config.yaml
intermediate_size: 1536
vocab_size: 8192
rope_theta: 10000.0
lr_head: 0.00502
max_seq_len: 2048
MLP neurons of a small language model. Each row is named by its layer, matrix (up: input weights; down: output weights) and neuron, and shows model dimensions 288-351. Each number is 50 + 15 x the weight over its row's rms, rounded and kept within 0 to 99.
Before each neuron's rows, "fires in" lists the words (lower case) most often at its 100 highest values on Wikipedia text that the model never trained on; "fires after" lists the tokens most often just before its 100 highest values on Wikipedia text that the model never trained on. A number after a token or word is its count.

fires in: "000" 59, "the" 19
fires after: "," 38, "0" 33, "5" 4
L8.up341:30 59 36 51 59 45 47 68 34 57 80 32 46 67 72 51 57 64 63 79 73 68 60 57 38 29 72 15 43 45 66 24 76 38 40 21 52 43 64 65 71 49 49 59 53 81 27 58 45 55 41 62 53 80 24 51 22 50 55 39 27 36 59 59
L8.down341:36 63 36 45 79 50 78 41 61 75 33 87 66 53 51 59 53 60 32 76 52 20 03 27 61 48 73 48 55 55 42 65 69 44 56 40 37 48 42 03 29 47 32 51 60 51 55 78 24 73 44 24 58 32 63 72 35 41 53 56 33 57 57 51

fires in: "is" 19, "and" 17, "as" 16, "000" 6, "became" 4, "contrario" 4
fires after: "," 29, " it" 8, " con" 7, "0" 7, " This" 5, " It" 5
L4.up744:34 26 51 34 44 34 60 37 21 50 80 60 36 64 32 26 79 47 53 47 77 59 57 27 24 93 49 37 37 68 57 63 38 22 27 22 53 52 19 53 47 40 83 23 49 58 51 42 54 52 12 54 46 60 49 54 53 14 24 41 61 37 58 67
L4.down744:56 68 45 27 52 58 40 30 37 48 72 23 22 64 45 40 63 44 22 47 56 40 22 47 44 38 83 19 54 37 58 46 40 18 78 25 37 64 28 38 49 55 20 73 49 64 59 61 73 63 46 44 29 61 41 27 45 41 67 37 66 45 59 46

fires in: "s" 45, "your" 8
fires after: "'" 45, "′" 30, "°" 5
L5.up1440:64 39 31 64 69 31 57 52 62 38 19 26 47 51 51 82 53 50 20 35 56 49 75 27 41 52 58 52 43 31 51 60 50 56 30 16 43 65 46 31 71 70 41 47 46 36 44 57 54 23 47 38 33 43 33 46 45 49 37 55 52 45 29 35
L5.down1440:51 47 72 41 60 60 40 58 57 31 60 61 48 43 28 27 51 67 56 55 75 54 50 36 61 50 44 63 59 57 55 52 50 40 50 37 99 38 61 40 34 16 57 54 29 57 42 30 50 38 61 55 44 52 30 39 80 67 61 45 53 58 72 64

fires in: "the" 42, "s" 9, "his" 7, "top" 5
fires after: " on" 17, " in" 16, " the" 12, "'" 9, " at" 9, " to" 6
L7.up1452:37 22 67 42 42 46 50 36 32 39 32 47 72 39 23 59 43 46 55 58 32 60 36 63 53 57 42 36 60 35 36 62 43 54 49 45 55 72 79 54 55 41 56 61 28 26 25 67 55 35 59 61 58 44 19 76 57 36 56 63 33 03 51 51
L7.down1452:42 49 40 40 27 69 46 63 67 44 24 74 54 52 32 44 57 60 46 74 32 65 46 49 45 47 56 99 50 54 47 52 32 65 51 35 57 54 53 10 50 27 47 85 41 47 80 46 69 46 60 45 54 28 44 81 27 37 24 53 47 32 28 60

fires in: "suzuki" 33, "is" 17, "s" 6, "are" 6, "inclusion" 4
fires after: " Su" 33, " it" 8, " is" 7, "'" 6, " It" 6, " in" 4
L4.up727:38 48 67 37 39 35 36 46 36 55 45 27 59 64 28 33 39 54 62 55 59 57 56 47 65 53 48 65 41 62 37 62 54 38 46 54 70 41 53 15 63 57 37 45 26 41 55 66 48 43 24 47 42 53 54 43 40 69 23 57 61 54 53 39
L4.down727:60 26 57 64 49 52 34 25 41 38 25 50 47 61 31 36 39 51 39 62 86 46 37 45 46 66 82 07 47 86 68 51 45 58 59 22 51 55 71 61 55 35 62 55 54 79 68 48 42 48 38 43 59 45 43 51 41 50 30 38 53 64 76 53

fires in: "this" 19, "s" 18, "these" 12, "his" 6, "she" 6, "the" 5
fires after: " of" 20, "'" 18, " that" 8, "," 5, "." 4, " for" 4
L7.up241:55 52 36 39 47 68 30 52 55 57 66 39 46 58 57 24 68 30 50 69 46 44 56 57 46 48 22 43 52 48 24 71 28 42 46 42 25 54 53 38 42 55 55 65 44 66 63 60 62 50 77 44 71 67 19 35 50 31 76 51 34 40 53 39
L7.down241:70 51 20 67 62 65 59 48 38 72 57 41 50 29 42 38 55 67 52 46 12 59 59 46 30 53 54 72 77 92 63 63 39 66 49 23 47 62 45 41 21 67 48 58 59 69 61 33 58 41 42 54 62 53 67 52 44 53 47 35 59 80 40 44

fires in: "2011" 22, "2010" 18, "1991" 14, "1981" 8, "1990" 7, "1992" 7
fires after: "1" 41, "9" 32, "8" 14, "0" 5
L4.up1274:45 22 79 43 43 43 23 47 49 31 52 58 54 58 52 48 58 41 37 26 64 51 62 79 44 33 41 79 48 66 14 25 48 54 70 52 59 52 62 54 59 29 48 62 61 57 39 40 56 23 81 42 33 66 47 50 45 35 65 61 76 56 51 48
L4.down1274:47 63 53 40 52 50 37 53 44 55 42 50 27 59 62 56 88 55 65 68 59 64 36 70 84 67 68 39 39 11 71 15 42 71 51 62 44 49 30 61 47 44 56 56 57 69 59 57 51 48 22 37 61 28 29 44 41 68 55 36 68 49 80 14

fires in: "the" 30, "to" 9, "are" 6, "is" 5, "include" 4, "following" 4
fires after: "." 41, " there" 9, " There" 7, " led" 4
L4.up532:52 69 61 63 66 42 34 30 53 50 59 35 46 49 62 40 66 51 40 64 37 17 08 75 43 59 69 41 45 36 65 48 38 31 53 63 40 54 23 75 61 45 31 66 59 52 56 61 47 45 65 45 54 62 56 25 45 81 67 58 74 30 45 30
L4.down532:74 42 68 56 25 63 60 72 51 52 51 37 64 48 33 47 53 29 40 47 42 49 71 45 71 54 45 69 40 76 50 40 48 49 50 65 68 56 54 56 48 62 69 38 70 44 40 41 41 80 43 82 70 60 43 70 37 53 40 42 36 52 51 62